Weights of a small GPT-style language model, trained from scratch on English Wikipedia: width 256, 4 heads of 64.
MLP neurons of a small language model. Each row is named by its layer, matrix (gate and up: input weights; down: output weights) and neuron, and shows model dimensions 0-127. Each number is 128 + 24 x the weight over its row's rms, rounded and kept within 0 to 255. Numbers have three digits each. A neuron's up and down rows have the sign that makes its largest values positive.
After each neuron's rows is what it responds to, as a language model described it from the Wikipedia text at the highest values.

L4.gate131:142104115105159114162157123114145100111148143080151145127190113113128136166123158110106114092115107122143149119114141124139136114063133142150101124090146129119141094157115145134093149140111096148119141135175149130103098111085134136078093102173164133074099119107125140098171147131142191124113122138143115163132119117111103112137077106145117139160122149103107168068131126133122136120147
L4.up131:114134112094166118166131132142166086129117126099133115132177113140152132137086161090100105105126089099120169138112178105113124132066116156162111112094145130135162149147086128131135127135116099144118121139145122125118124124108123176096101112137142094142112172141126126125179123136133179139097159147142153191126129110129137117131102053149117123138104109112087152089128094158096159133106
L4.down131:152088115127112087144119127119126127160078117144148134135146144052148150132137121111130162115114107106136137133156123156153123125124111158135139131117110119123113129141159156115159086062150169139148146122125078113134139127118139123115125135143129130139126120104177109148128163112165114145151109128118126134108121142105125149134114137150149133138101117079097104154094157128102169065114
Responds to: Main verbs or participles right after a subject, relative pronoun or adverb in biographies, especially played, served, known, toured.

L2.gate1069:101095159113144096162155088118069120098083160112105112154137188127170143136103088146083113081115105146144121118129157100141135133166169131154087138134109157094147081097158137129136120137166145148111148101138117137136093150114118115122101108155180156096099150132090131138143113129121134146143120127109114163156125138118126138122108128084120098152124111110114094112116136147112174087157
L2.up1069:118149122119154157111120112128107162141102126101101098141119160097162120135130110111099138102115129152151145132155161117152145084140142114127133122130119190108139108128154152103127108168156076173098135122131127156108089131147136117187102129085119153091144114126160140102153082123134088111172116116119126098138134150121146169117114155136101133095112152121143118114104120157120168126168
L2.down1069:128155121104088116130114086160147118157124122122154153111168153129122117155098121122110104093129132151108098146135185119151128113177148160117165105188170117080165178108167133115134141120139133142122116138092145091168127098132155134114113091144121063090149149111114175118078110111144139107203110122098147112118144161121128107161143135134115124137130127090153163099151087133103144132140
Responds to: Mostly the first piece of a word split into parts, strongest for ins in insects and er in erect or erstwhile; also explos, res, Ever, and weaker whole nouns such as races, albums, surface.

L2.gate1495:128146178125116096119111133111125106158129089103095142154123173122145136178125132146113107098118111107149143110118164104115148137133115120134089181148112128096088121089104120117112124114149145112157165093132174098174142095076113110145162116174137132144103126110058112124154108136143190131101107089160125131116105132103101100124104139116107107135138128095110178116100161154080176134156
L2.up1495:149106093147150138185101148124118148144124118129126140142144173124103119112151109130119176115122110108134153141117117131090102126140155101096118076157127143126162140168113129157121131104107146114096113107161125131134113129110142175115130132124132138105176134124137110142149148111131126164190117122161122162112128128142126072109111130114130111123136175160109109116104057154126101146141
L2.down1495:101105151093143117132113142118095148090148136138128130112128148079163127122119106122149139088121113149154152174103105130085120122191118131143145113116199127134150162118171174087138156117115155104141125132183120111119115074149096167098108075091152142123180147132101137151157148113088122123117134120174166114115126117104103142145084156122101120131166112108121154102111107148123114105126
Responds to: Verbs like represented, served, played, performed in biographies of athletes, soldiers and performers, plus related nouns such as role, film, team, performances.

L5.gate880:116070063125151112077126090127141135104140132154111102106133113143159139067121129101087135105198161149119105113114091152136140156124123105182125133169148133121103104152131143122147152124152111094143167146143142135134155129112144135156124161115149139118121135097125094194165112078120156135144171104141126153127133139112120117067132110117151142133095165104115102091096099160078138126133
L5.up880:086165109155084129105117159122103172135103113097132161100141149125115138148138134166183137158161148145172110108117128130099127145106120120108182094121135183143112128080151119139120117126126182105132127123165162113142099110100122121144139125110140077126167165128121097148136107138123111180161121141140129104145141114110137139124132177145125128100126130113112101107112144081135093120106
L5.down880:128119118087113126166139117132122090149120121109078069109143137115171142131131135076119130123154168117122155119130112115141112123092142123171146147135172179124125121117091121168103134155108110141115138137115067148143178096137139138134096121125171143132107089143184144106164133124147129103147122104122107164136118119124118151128127088120114139137140126118132101087139109158125114098130
Responds to: Opening quotation marks that begin a quotation or title after verbs like stated:, wrote, recalled, and also "as" introducing a role or in "as well as".

L4.gate119:125121110084169117093131132104159100143086145143136078082151128096118161137154168127120135110116131122129165105091086133127132161148141118150119124117120158117115122145100092133141186124143091080105129131133128162071131129106121152127089043178110127115118102143123103104125100110129140084128145112178135087131124104137111116133113106096141147142095132140146170075090091118137111124153
L4.up119:141122111119145135139147145127111131128109123106123098093118128089087160107121148112194117100100122124141139147044089139131142125096122129135106148142170140101149115152121154136112164130086143085117083145144094130116144128111125131118115066124079155182147114122115101119090117109137147138113126115148127101135146086110107127122125106118116142096173114116114142132125152128125123114123
L4.down119:128121160170156104138120095121130083114135096136143105108130157143128133142130049128124163106109148061125187128136127125084073130187097136101113104121088146122147125107153066148144132137126135117129125112090137111115135122147115151137174135163121113133097124141127145107144171144105147131136125119139124124102111157134116117143151143123129115130092145134142156171139127117077136113140
Responds to: Tokens that end a Wikipedia heading (closing == or ===), end a table or list line, or end an infobox-style label before a colon, such as "==Career==", "Directed by:", "Executive producer:".

L4.gate184:131161146109132100134138132114136148128132141086109183142152113141138132131115084158121095103166125168135160130086115176131114117091133142151097136147154115131100101148143127126124162134122156119146126152132073079154145104123135150123112134135116075107128095152127111119111141112127156167136121135172162120164113129178129146158124143120123124154092112114101119152123153132120111124154
L4.up184:118141127141118158087125148132143128107125100147142148117112133092135102137129112153110148127167132150135145126126094151140092135139141109148109158115127117138086152128140138101108199124166100137121136154132081136139145119111128127128124116147155092086153180136164126164117085113091143167155141058180146143136106151132113132153095190112109148125139140088088129082147139117147122140140
L4.down184:117100139139134107120129154141108137108119142167120092116117165115069132150138192098114184116107152093121124134137143092092168105136128118108154123134114160120140141115138126178107103141104138108108134113128116149123123117114145145144189071118117135122132117141129173101159092114128114138141119122095127157148142135125100106131137118165147105104208141138202146148173105109113147119116
Responds to: Head nouns naming a kind of entity, such as university, company, film, census or festival, usually after "the" or inside a proper name.

L2.gate158:112139137093104112137127121107138102145164170071115145144137098151107110126158164130147117151183142125142147111125127137168180097095138131092112143151109143130113096126115143131091111088130165130129146121171175130136146130095142128112117124108138129120111129148109119158136122092177163152109076145133105133136106131124107119134100166128093134162118111122149120154121138114120161155134
L2.up158:121131104128165146077125148131108113121118118088130161171161119153176130123119128147161106156129074152157178112117109112127142130090156129163118119128084134149116130125118130117141130124149150130137164159109098129166144130108117104131144115175160090113147138151088133172106116141140167120117120168152138132131080110130118176160124150112131140108164123103108152096141116127078100099129
L2.down158:114120151120128139088135149123149140109119092124157155139126139158084119117127118089089133127152151139150132126104150137134155129163079139135122158119081123116144091138148100135137102145192129137097146138140107118115105089121079137099139152148147126112140110156192162173148141150136149125116146140113144095179158153105106164097127102115122158106131116141108124188107130189100119149149
Responds to: Words about education, academic posts and career milestones in biographies, such as University, professor, degree, graduating, became, national.

L5.gate1429:131112116126125116127162105117115143145110123113133099119159091116089127144131108127176137125094141102117119094100113079138135098151101114109139127165154151111168054118118136146122138128117124182127123137115130134128086156114168112117139125135143155176080110123121136077136113160109141144144151164134125060154155125124106140161092143148124122148198094162152139123138096121128150096143
L5.up1429:129111143158133122144142097102145125139132149152124090142117125102126135154119112110104158108086126173138153126170109091154117141162113144080098106162132115124145109123135103166120157106143120165103095136068152133127098116155129120140142098111137164147101141110146142153141131154137136135165098136133147128135114181151124129138123125148138109160128092116121126098120109157121124155109
L5.down1429:162150102104110127152111115125149123136115125113118136142062124168115123107113141107190086124122136114130144141109122064147142142143104104100095133150147114119137116134159108154106159127136089168140119148150102144117140137121100120121091143127135114093101095139110143123112142148101147128159156130128108088152158094127112108126133094137109132135179125164185143100148063153145102117136
Responds to: Opening sub-word pieces of longer words split into several tokens, usually nouns after the or a, e.g. gen(es), pred(ators), r(ains).

L4.gate356:131153114146123096112134147114104132130136122109121150133132122109158132117154121124125163106096138174134115119110126131093144144120100128194108120161117120106133106140089169095135145179089178157148158100124138131165146143114129128120102140125123119059115102107126096093096115153121112114117111139129119106176129142117130117135085188118154124094131100110180123128132168110154142114142
L4.up356:112140165120124143101122148139168126129129135112116152099129139099139150071135128112124089104122150133112141147127079146138153129132110084145119108106113184101112141118137140163158144138102105178120160135110129128134133152133102168114120141110147113127152083096138118128149072134129102097107138130161128151158124158174099122144146118119104126128133106117114111140099137159080113156132
L4.down356:128119108119126075147131122120166153099144135141131105123176128114139143186131113136112166091141077153118114106140102109122160107115144136131072095123145164115152128129095117128102144145114128130132133153162129135095150140113127139124139093113102150121111145111154101050174147144138112115139144164119134107115125124142143106088135206080134139142120132132141156119143116143153110129144
Responds to: Opening token, often a partial piece, of the word right after a name or noun phrase, like Atlas dis(closes), Bowdon notes, County attorney.

L4.gate59:133115132123150079112177098101102153162089096146139107102135141129119155138099137149133137101093132141125123123098163104072095123125141098128131117155112162127171100157136079131114143132165097076159117162110136122134110109131153150133134086131145134142164160135133157127109093148107099144148141174128116118108137101115122163107083174108109116128137131123127113146130090136154127151128
L4.up59:132132142138135129112139137135122150122135140122155147136099132073166133162108133114140149108128115197115117138108120173119066121167127152151139129112104186100141126105083125149140160175117120165135114134095147111122135104176153127158071128152148128117137145152133111106151158106133114124122122152169126166133100118163133106126153160085110072105095091086143149138139103117109133119129
L4.down59:143132098115135176153139139135129077147110088113089101181078106143091126125169110113124085148134127085128150095102139139140145132148119155120166165146156050150131131123129176079164113112109146186132116126134138132103109115146107162125100129093106123151141119112110110153114102159104142116154144111147146112158132148179121125135144154189122125101132128133132128116136113106131149108125
Responds to: Content words right after a noun or comma, mostly past participles opening a modifying phrase (stored, manufactured, designed), plus table headers and infobox labels (Owner, Promotion).

L2.gate976:146102075144118133154129099103145124115147118133133136100103123133120152127187124189082090116092136140137120146110126137151156154109108122096105158131117148133131095117130158102121144111136104114205146147118149123120061115115118135103127118138101186121154135121136118105110121108146116147134123113141104101167143110108047128155115123121122160138103113127139121161132095074153128106109
L2.up976:166138145136119145119121109131137147138134151178128087135130107115114158140132091128172123130135141129194183140131125163105146129149119128101164123130147130156118124126151134163138142118100119122126079052143162130123113104137150095115131146118116117142147151072136156144112110131125111111125141151123157176103150140131076147143134110144122144136149178104141187105163124126144118143117
L2.down976:120096136139160137135130142195082129165128127124104162189093134101134145112160147101137125116108159120098111143109139126156125153103101115131111127122104098145115163141142156145142085122113154094091114156160130124157099129161091138149128093127120129124100120170141182147090084135132132119151140131136129087170144099137169118122152135131130111105135110124113113109146111103105109106136
Responds to: Continuation pieces in list and table entries: the second half of years (19-83, 20-19), table pipes after names, spaces, and mid-name fragments (Majkr-z-ak).

L5.gate320:121121153121183147125123141104141159151140152124100139144124079130142097103132120108116082089131138110107125136087126127160155123140128103096143108107156124107119147175154098111120113072127099117146143129114147058177131122125100101122124154136129111125119111129096122154132131174144144124107128093157162117159104143095095109133147175146066135126152132075111152149153108126110120142145
L5.up320:133110128139154169085114155130118126150157145175139156134111127125175126109129208132130114119139123119130136120109147151130154124155161134136128118089160140167126148182098081150108117143082109115121135136145186142135117133103103121074179168130099115095121149122096111133156097161090124087127169099144128129083117147150111077140120143124070110114145113134129196156147153143116124150138
L5.down320:121104110147121132157132091120149152111157115126123104165121114111126100130115168103113161123113085115140127145132118112168124103106163101085086124100133155127103113111132112136101128145137158099108123146122147154117097137143112159124145098138171112129132106146117160174075124141139135092127133134150128123086141118128116116121101085054127157103126090114132147118138118141166149116155
Responds to: Words in biographies naming a person's schooling or jobs, such as PhD, college, school, served, worked, years, and Career headings.

L5.gate199:100099130123156176148117163082083125126139131129108161105119116133169101144164117108126129145120138126099071162134112123171104139123129116142132125134130128144110080180119152132125107087103156109192139143120130122133106096154143143134116082178109191081186118147140112150103138169139108121155115128129130135148153096098085147140150117161119142132130098139147104110111139120147104144087
L5.up199:153106113171138106131123129164105179144172136153090110175121123128135143136150152146151093131123157099136115115114157133111141119136104086110117106159099143070123082144127099160131128096153118133149102142168143136096115173150135160092128102103072125103144131127122149135134094108136086120119117120119134123104174110119113119101139120126092133145139112130134119146161085117154138146143
L5.down199:070134161099147114115152134084160104115114132137103122140136145126106158103107114138202146083140122147157159066124148109105144106117138136104131131136167120111146143127134130128125147149154138176059128126131130144140108136072146112143124156119122118140100098140120143106119125123127173138120107109136125143131071160146156102140115120133118094137121141174104134119122141145102106134116
Responds to: Mostly the bare space token just before a year or figure in tables, dates and lists (| 2009, November 2011), plus scattered mid-word pieces and function words.

L5.gate1433:109144172113173142135136094137163100157147139146073136097153112143114115116129114135093134148143114160167117092163143156139108117151116115144148152126132146123095122105120126116129132105104156110151112113113115162181153117114121139116148099106124104109131127083159101129131186104144087142093114126170155163167113187175080126187102123112134110124117115107120087114090163124122154087147
L5.up1433:123145170117118121139118147123166159119101145141107172103132118125121123132140103142100078112113131175143188120124120161105078135170130104092128123091132116137078153158123115133122134109114136140156118146116097137129144154132095130125168141140123144115114148116186102152139152117133118149099059136174155136152105159144088130147058089100166109139109132085098135062115156145129150115161
L5.down1433:109156115146155160141124083159160168176159145134124135085118176091175149152146137109108094129121167146103138141118095118134121097122132096146060141163117139091144101170094137167128111145144088129127154099112110151130127116110127156132095124129143096123109128141139122098149119118131111097094141136117151116146124107113125133103108126129060113073157108127102135127143115150137176125160
Responds to: Country, state and city names closing a location phrase, mostly after of, in or a comma, as in People's Republic of China, in Paris, Lübeck, Germany.

L4.gate1144:111110117134112110113160127112094107156157174132130104089134132102166154130132152123073127114116146133123130107142106140144148134116165107142109189137167132130153078114161185147121117110172174141130113125147118107133094150104120150129102152141139143136124149125135160123130098101097114178123139146170123106138105141131111092132101158128136128132122093110102133167096143146108144113120
L4.up1144:130124163149116119108144142115109095180145152130126074098129142120139147131117139123126144119119106145134121107167109137095143131132144111135117233125140104098183066121179190159137132094156161159117116125109126095132076134083115160127086129188139141137134133128148136115136111114119101146165131147159152101135126140110138124142112112148116113100132072136087148179122158150114148129118
L4.down1144:142099123103125117150160079137156138130118172125130100170138130122224111134093171139135124117099133158114161168161110149099131137107094105159149150145087114112132120141138158131103113133176085173140146141096131114105099127141132114119132100107146104137120119121153124109151091130117093131113139129156125148151140134148127134121122113102118136077145102138154152132135165133177093119133
Responds to: Opening subword piece of a longer word split into several tokens, often a prefix such as dis, de, en, ins (dis-ruption, de-activated, ins-ects, en-able).

L2.gate351:137128084148126090133140089118166131109138145132125139130143172129166177130152138140136115128134155125133160101120075147142109117132117123112109115107094116155119077151099099150115198103129101129140125121102163132107148157104134167132108133144149151134081088118169118096133142133183123099123136090170140152140108075144130138076102102110133132097121125123152147092105085121134117108123
L2.up351:146079133163115114115103086166116108121181142178103124116135151156138140112139102168096117138160099104135123134167111173164120121175133093110126158106103169116119112125170150126118154090140114113138176139126143127132121159129098109137165155128171134110083101107110115167104116130132073105137121106158145111151098128205120132134166137101140130136126135126147163142135143106132080130089
L2.down351:123112141117139149128116180153099138167098155151141065127127133094086144170144119144114121131101091118133119162148106137144128112160103115116110128087109144126122152136135146146137168125103173106137124091081129111095116101092132114154143099144156123121130132152141173136128103139086154129125125148125130171115121120156163082143093159077135163122154146138106109133162112113162131088153
Responds to: Structural pieces of Wikipedia pages: section headings and table or infobox labels like Awards, Website, Release, ".com" in URLs, and quote marks around song titles or "—" chart notes.

L5.gate100:144107148123135138127143152096139087131170150132085114128150114134139136098121181117106074131130129127121148122063122159151137130124132125122123110132141124132143100122143159115146117150108106146123122128131150115127108130065149117120109129124204124102171108114109086158116113109163175124097165119144156133129160133107107075135094134090170153147106106096104183119142164171055132089146
L5.up100:117099109167136118147131121114069128135161122102167114110117139122128124117125129164111135115116129149118100130113146102106139116105139142128146107114148119122131130177100154115122156127153116156113135104149141060144103124148153113146140121129140169149101112127069138077135133151133158116138134142116159168117106128072134113139191133143094150139152093115140148154120126127155083118096
L5.down100:118120123132133104165104071119175149149098121151094115165141126131178153138157089096078158136146092105129150146127157106123130125141137147132143106127144125109155099120129125141155173155150131167144135158128118123115080150182148113117132111138151162110128102113124151112144139104125122154153105134117134160142120096127138127105155124115141100131164148124104100175125104079116117065170
Responds to: Nouns naming someone's work, career or role right after a possessive in biographies, such as his work, her role, his debut.

L2.gate480:139149168109118094131154079114119112183151131137099103129166095124159133092141109112111124108126154148125164148112091150131154107150137087116090102108139139088077102111096102141148142087119144129131180149156140145175097138078130151136118128114162127107149089135102155143132119131156094165099114169100134125155097160146104147146135141102167142139093113132163119147135144151090137126128
L2.up480:119134126118087089104117085141125162175139121107103133099145143121162151100131162166156114126105135119145146126089096139115140081158146109114115085112090171056094136126082171102128129105111120148120153145115163147150139136152110160107150100096107140121106091116145169164156096156152129102115135143135092122135082151164114135131137134116139123143125135140151140151095114134140079117151
L2.down480:097168150108137115153116146129144125118100134135109152130164120103126115123129144070170123175134146127120160143116114098135181103102124102126157123140106120158118159095127132155114144145122135154123132141097091152120145102145139140140160107138108112153173166141158154140138131129126113104114090126121111113105130128125128086160120151190131087131152081126155138100104115151154102115184
Responds to: First word-piece of longer nouns, adjectives and adverbs in descriptive prose, such as academ(ically), enthus(iasm), sym(metric), stim(ulated), plus words like always, personal.

L2.gate231:111137128135153149131127110112137127130138121085108158099199113148149124126147126174107092118145146119130126105100111175133139129099105093120138122154162134113142113142106127115154126100143178128122159116104098136107163134097125133118112115093113120173126152129153145166113142128168173074114138135186143110154104110137101102116096121145147134143149122114119127105075110150176137119118
L2.up231:150133172165168142121142082128086137137140128159120133084195117109151109134118112112099108084130161135140130125104129154090103117093113116125126122128191152147129124146133119142123084082112158126111161124138138135113160147104154089129114145104133139152146130122158134154107126156167139075106100153105147129166113129125127119150087118119138129154175071150119109190100102131144137080114
L2.down231:140150159121142132140118139159110097139146112117135076101135149113135146109125116146130152148109159107119117142161135134143154100116143094143107115166108147112104105114185109115158096156127100144093122128154171142115086150148126098151127134151177111173160097126102113176124147074156090104114142125070163131115143122128110148153132137155147124140077183111139131104087122126147142139119
Responds to: Head nouns that close the name of an event, award, institution or country, as in Summer Olympics, Academy Awards, Columbia University, Australia, election; occasionally a past-tense verb like acquitted.

L4.gate845:097110106155153140125153075125096121098156158107119104079205109103124134111127144157076132112132118143131112110079139111130092146097134124166123125121158169124119083122101078104084141141149152132135131137151144103100110147113123156132111087155126118116144088128132137122098150108169125184157133137143124087103127095078108135158114201086160127139155160102162122106110129129118164091164
L4.up845:118136126119137136124126133135155128209143110146111145113120147137136125115122125141102089129146115146134119144151151120109111116137113133147128090108096101160130134126096110156134094093122084142100098128055134125187109125137112125113104121113120138153112116125130164138140128188127118096104176144151125131118133176162108157157140062160127119132139071174096102128124133105087144083119
L4.down845:111109135113111098146091074131114119134129098153106088090147145145098119174134113163170177132123120137132151166131149137120152126118104114115180117149117170120158127096180119152132162145101143145136114135172130101106124111166136111148111148098098129156112140134135129101142131120102122111119123142102142158098119144147124118104069176104129144144112124131127150152097063165152156126071
Responds to: Periods ending full declarative sentences in encyclopedic prose, usually followed by a new sentence like The, He, In.

L4.gate1094:147130140154116167169120133130136085190165136117097125113141094130194141106119144111070109125121152119147163129127171163114121132126144119098101104097165124110066101121117144117143096116113095138143113121110128151102109116111143131098112103125139160118128115153156135143134162109145142101125137123114131103148128141160103115139070100141142137143097122161121137106127141112115144140183
L4.up1094:109072145125160120180136078107130123138124117110114055095150129155093146145112143101135087090114105147121143155117167156116157114109144121111126125131152135131143098126115130167134102090146149150117118140146145123084122132093120113102120154119139158173135095128145159155099111144176101117149120109109129140119133082132162122120140144148129156137126129146126123106147152157133129122134
L4.down1094:116107111087118151170137184133142120114095130125139120177121161145123111126155166124139171116138119101138160132142160133140141132124117149138146130097120150172117105152124175081164115117114103155141121119132128114118099150112150130119118106136116153138128098111147096111117121173135137101123136112124071097152138143145142148118116136170104130111140180145125091135110200132140106129166
Responds to: Names of countries and large regions, often after in, of or the, such as Iraq, Romania, Australia, China, plus some scattered word-piece noise.

L5.gate498:111123124099142124124121124126103122174146118141097073123168138141162152160131120149133149121114079134107104122087144115124139147130116052119095165170112135126093107125124109102117125112151168153146121166130136159126148136132129134106094127164110103106140091103147136130081142109147126069134139141135136139150137117121121125117117147123152139151142180109114077118144171135135172119161
L5.up498:131149133152128122090111118127105172143150134117144151122124140109125095115162150094117178131123153113153133098161087114117093120133153092143170128109112120132159085120125113105103173157109191139118097118119144109115167166173152141153108144092133110114126122117167133073137139167148140132132166114125122124084115120126135144068132162129143113091176153125120120146111145092148156135132
L5.down498:132144101133131138132129117116150099134137146108130123153126123114120122164135096102119124150125181162147098144070116127069126109112135160135149096119122123147174170116087158142127118150123106125122126137137106140156122118085142125105167173121133116131122090140108131136164125106142117106166120128189107119122121133144134138150107114098128148123100168123122153108112074086141145080135
Responds to: Sentence-final periods ending factual statements in biographical or historical prose, plus sentence-opening contrast words like But and however.

L5.gate109:119148120118124092117161095106089110125117125083101136135136136130153160134134118155129133152159124164134114086088128144137133119132161118158098134157129130108132114128104127109113154171148177152123133127191074155145114119122138147145152103166125072112109115135131133128144190095154149124143131141161141135123101126076097118148091133125107126154130188081118125093086116143154157116185
L5.up109:140106142123130146106146162124107173154125111098117111110178115069200128077123117102124116111086122135104089123111152138099111119126134144134127148162171144114163089188114127137129128087123055105142150126130100130102118127119139136128127123140105151145136111118117116157155155174153096151144113188069104102124106097097120131137123128129143105131132153121142171165130103147092132118116
L5.down109:120151156118157146142121127127104116111121105109108114149134142106127109167113191161123123095139140128140131128118141103111164116171109116154125122112102111168116083119124114109086111090093139123117129141106154132171104120144144124103108146125122142154128160126163160123153061121197150102109099109146120094097130136124113136108099127137144107125129110154140120151140125110148151153120
Responds to: Past-participle verbs right after "was/is" or a comma in encyclopedic descriptions, such as held, designated, founded, released, named.

L2.gate741:131127131126091114122137109059107126141113152157126103112142156082126141134086136064108162118131120143130152111107124096162141146124146154143069114105101151131134109150110146080132190109121120095137116137115174111126104118085159135106114102172116113128118158136145147130148130126178141122118115133095117131137141168163115130121100185110130110151135146130088121074146135103130087162148
L2.up741:139119107159125126155151093100093134146097121192122119084113092086127164124125122114118135097125111145140110146167142108118146141123143169118146135092145131136139116147154092136134168125103116104130146104159113079137078076166124128138112142147149118133116122123096160074129154136124067156139145144101161123158172102154124144123117159150099108156107136160163067156123154090140083148132
L2.down741:114131116181119131100131107127114112115120139135131152171102120169138135142140143154117129137127124089127141148147141152113111118124153106103141142122117091119126158138128098146114145121101135125152129139134099103095143110123102143140113138092124101140166079113128123129176186103149115117143122119150131156083160130149119134097140106054185106123082155104103132148174147101111148135105
Responds to: Mostly the word above, for physical position (pediment above, line above Broadway) or text references (see above), plus scattered words like mentioned, over, see.

L5.gate280:116082089165132129130166130092148156141160097129094114129138088168117130114120142130139104107153136135114112127143113158134140150140134090096102098121156112126142118121119108149085143131150122113128145158131145160130100174099108163149121156137134140121129107131094126124098173128176108136134165146163138100049093126138103129119090106111137116165151110116131154157092121165106102101114
L5.up280:155127090159134117127122148139118158108121155105115154135133104086099116134157125181140125093127125135155138168125061161118148159136087145158109109150129172158161105171112143153119149120136148129118148135086091168177126134140111144139102129157099087118093112116143098136125130120143128096156159139141138148105110111140113136079101121136140092132182092100157192134134130105131140094126
L5.down280:138156146162087129133119120136103113152110110106116136132132137124126109125121113147133117103121153106134140129103121156151171158158107107110117151137126059137165096101103100133101102173099134123103155114121108141108130157128154094121115119107166079118108129151108148167141141109126162121146116090156120126121139154139115146123126109187132133087149099134122152117132142160154155153167
Responds to: Single-letter first fragments of a word split by the tokenizer, often m or b, mostly after a hyphen or article: court-m(artial), three-m(ember), the b(acon).

L2.gate1222:138112094098136130107173140135118116117139105132160120092156095162151137116145127150123145131095102110119099110068129111131071126110105143155118117145104161096146115112092112147123159140164084131134122123162117147101111146092150145115101088122118109164105086117151132115100138138096116135131145112150084099139122083161122136147098144127157107126120110099192133113093119141141145100149
L2.up1222:131162105118164119135137114137153168081123150129132094106160129193124107112097175147110070124157144123108132118132152123071106101089103137098136129085128170102068173121203090145118104149090118134142123125128119151114136171138114163098120139064141133090107093130126143086143106150176098114098133115098142116134120149128108142123158123141121146117129120126101154111150114127125089124127
L2.down1222:106177084105108125145104101162109161106155149112137067123157181150119134171133139172123118161120125102116123139114108104185154118125127130132135092134173125105106096114088122131164138133069107124125117134142132150114099133115144115139119118118101092090114125109112108141145160102121170134173109165127119113118103125131147134104104162090153146126107157090154081072115117150124142155089
Responds to: Periods ending a declarative sentence in encyclopedic prose, plus first fragments of split words such as compl-, expl-, opt-, -ym-.

L4.gate3:122121153152125098142137149103081151141099211151101118126160141175133143130112150113112096120176128176120119101065164132106104116131124136190150141127168136153118079088149165118094133093145100131129145118168107142101136159108127103104113120140135119148126119121175114093098125138133117115135123116169115115130130131114101148174127110101172128156137124136093122132096137085067149093120
L4.up3:126131154139153121134136124138132140123130129123151172164113134140153132152132112107129156150118135082123139115121108140091116101078123141126143108118106209107099139131183100131097114154094173135121151140145155091108163137139128142145140170128153079134117164138134136112170125048099098118104109100111147109155127084090139095168122190133135126084155103080147154085162082163144126119131
L4.down3:114156154145128186147116123116098145137082163095144128121115129104133135108129080129150111149154138145132126108119141156114175116110122148177134094145121182126139116090099158080146124113166197097120153131145117126134118142119106111145100134107132119158147132132097100134080147060116149098130111130125124095146118127190122127152129087134160142136158094078182133125128163112123129122082
Responds to: Colons that split a title from its subtitle, e.g. BioShock Infinite: Burial at Sea, City of Sin: London. Weaker on closing parentheses and dashes ending a name or label.

L2.gate662:148145076154143121139129127093146155139166171105126132127148087120145119165127103158109119118131143145130129142123127084112058108120140127132110074099138130115116111178109156119131169100175103107126141070146150169148154141108128141110123125100146134131112109076146111075183132171108125148161136113110087133129132104102132109125151126092134122159118133135173131130133096095134146144103
L2.up662:137129118154112129103118144132122092128175090125154113177121076147142131158132170168120136149113125132116075140131130128156063134166188077102161140119111136102145140148146131121107141129150099134143118134123166103097142133128111131118121142109128130181134117139132103112145125167123132122124056124120155154100120135110147116116149143133112149122126131155176178177143136113143115097109
L2.down662:145118124130166110094130119148117097087079166101141109127149181135132168125159110072101166123116127118126156140155160126158131136111136143131092095130117148114160116139124104137129100096112127157141153134127082159117136117118136103157193112115087083102128146147186097124138094150105124109115105107119124089102135127163135121142130110131165119125153080102149166111136125107132143102129
Responds to: Colons that introduce lists, labels or times (Lyrics:, 1996:, 9:00), plus verbs awaiting an object or participle, such as had, have, share, build.

L4.gate1166:144085104134145137153136103107123114096126116136139162097092140097155128165137098151093123165098143119130106114102119115159110135124097166162112151130157138123127115129159147138106111096139117070158127115121155095126139112143117100134155111148161173125165155131137147163133136159116112140118134093161120098167177145122095166124130168129083131127129070130159072102136110083123151112130
L4.up1166:124116102160127138163140087128136160120190102118132152115104133129118123137127190147149113148085137101130138112119170112138106124105106143147167114116126130150107144157147119130096134100120140110143118136125169112093094149148130116159150103140163120124121155141117150168088114151139094173137152153121145101142150164147101119115140155157131156129130118117120111122139153097088120109113
L4.down1166:118157152116168133161110150123143133145123145134120124120163160093166162128118145097119121112143115149128146126131126108112147087118140133166108123151150100176114110137113129138128141131080154121083122144133145118142134109085129106162130153097133127120064133152130122124132107115125138114130110161088133123129116136148156137137129153191069098131126125144122127105093161121139107123152
Responds to: Digits, dashes, pipes and opening parentheses inside numeric or tabular data such as scores, measurements and years, e.g. 0–3, 12.0, (1990); also scattered ordinary prose words.

L5.gate430:125138111155136158101124166087123131124130125128127133107149145118156138158152111167122106186157118132138087128098140095142152155170155108115106165136102107095149148111139113137094124172166149130151129123135141126119135123134128138130120085167112132132119134129107114105112205128135120154139132154147127100100138132133100116164153109125096144140141097158148117077138134129156116129142
L5.up430:114165126083141138096121167088081129153139153113112098130192094154164134116148091156125071139173134148114093117121108109139172136114165105107126121148181190159142121147098184098140139117138139118148127106136110136110142151124120127141078105137162127096147154120100150141101158169148138117179092137161156119105115123101144104132104082108118110111142106147161166087144132134125085111189
L5.down430:131132126083146145126164133128127107181137116121078122115205119152102135104111164155083165110117153110145123118152096130108107131180086117146135174102106105140126127129134131114110125120130115120151118123121132124168118131101128162103133114129081106159145163157130154121158111094139177139128139132104152124168132116128123115147140144144109119102131124120090122151134110128143131168121
Responds to: Colons right after a year or field label at the start of a list or table line (2018:, 1973:, Location:), plus row-opening pipes and line-initial dates.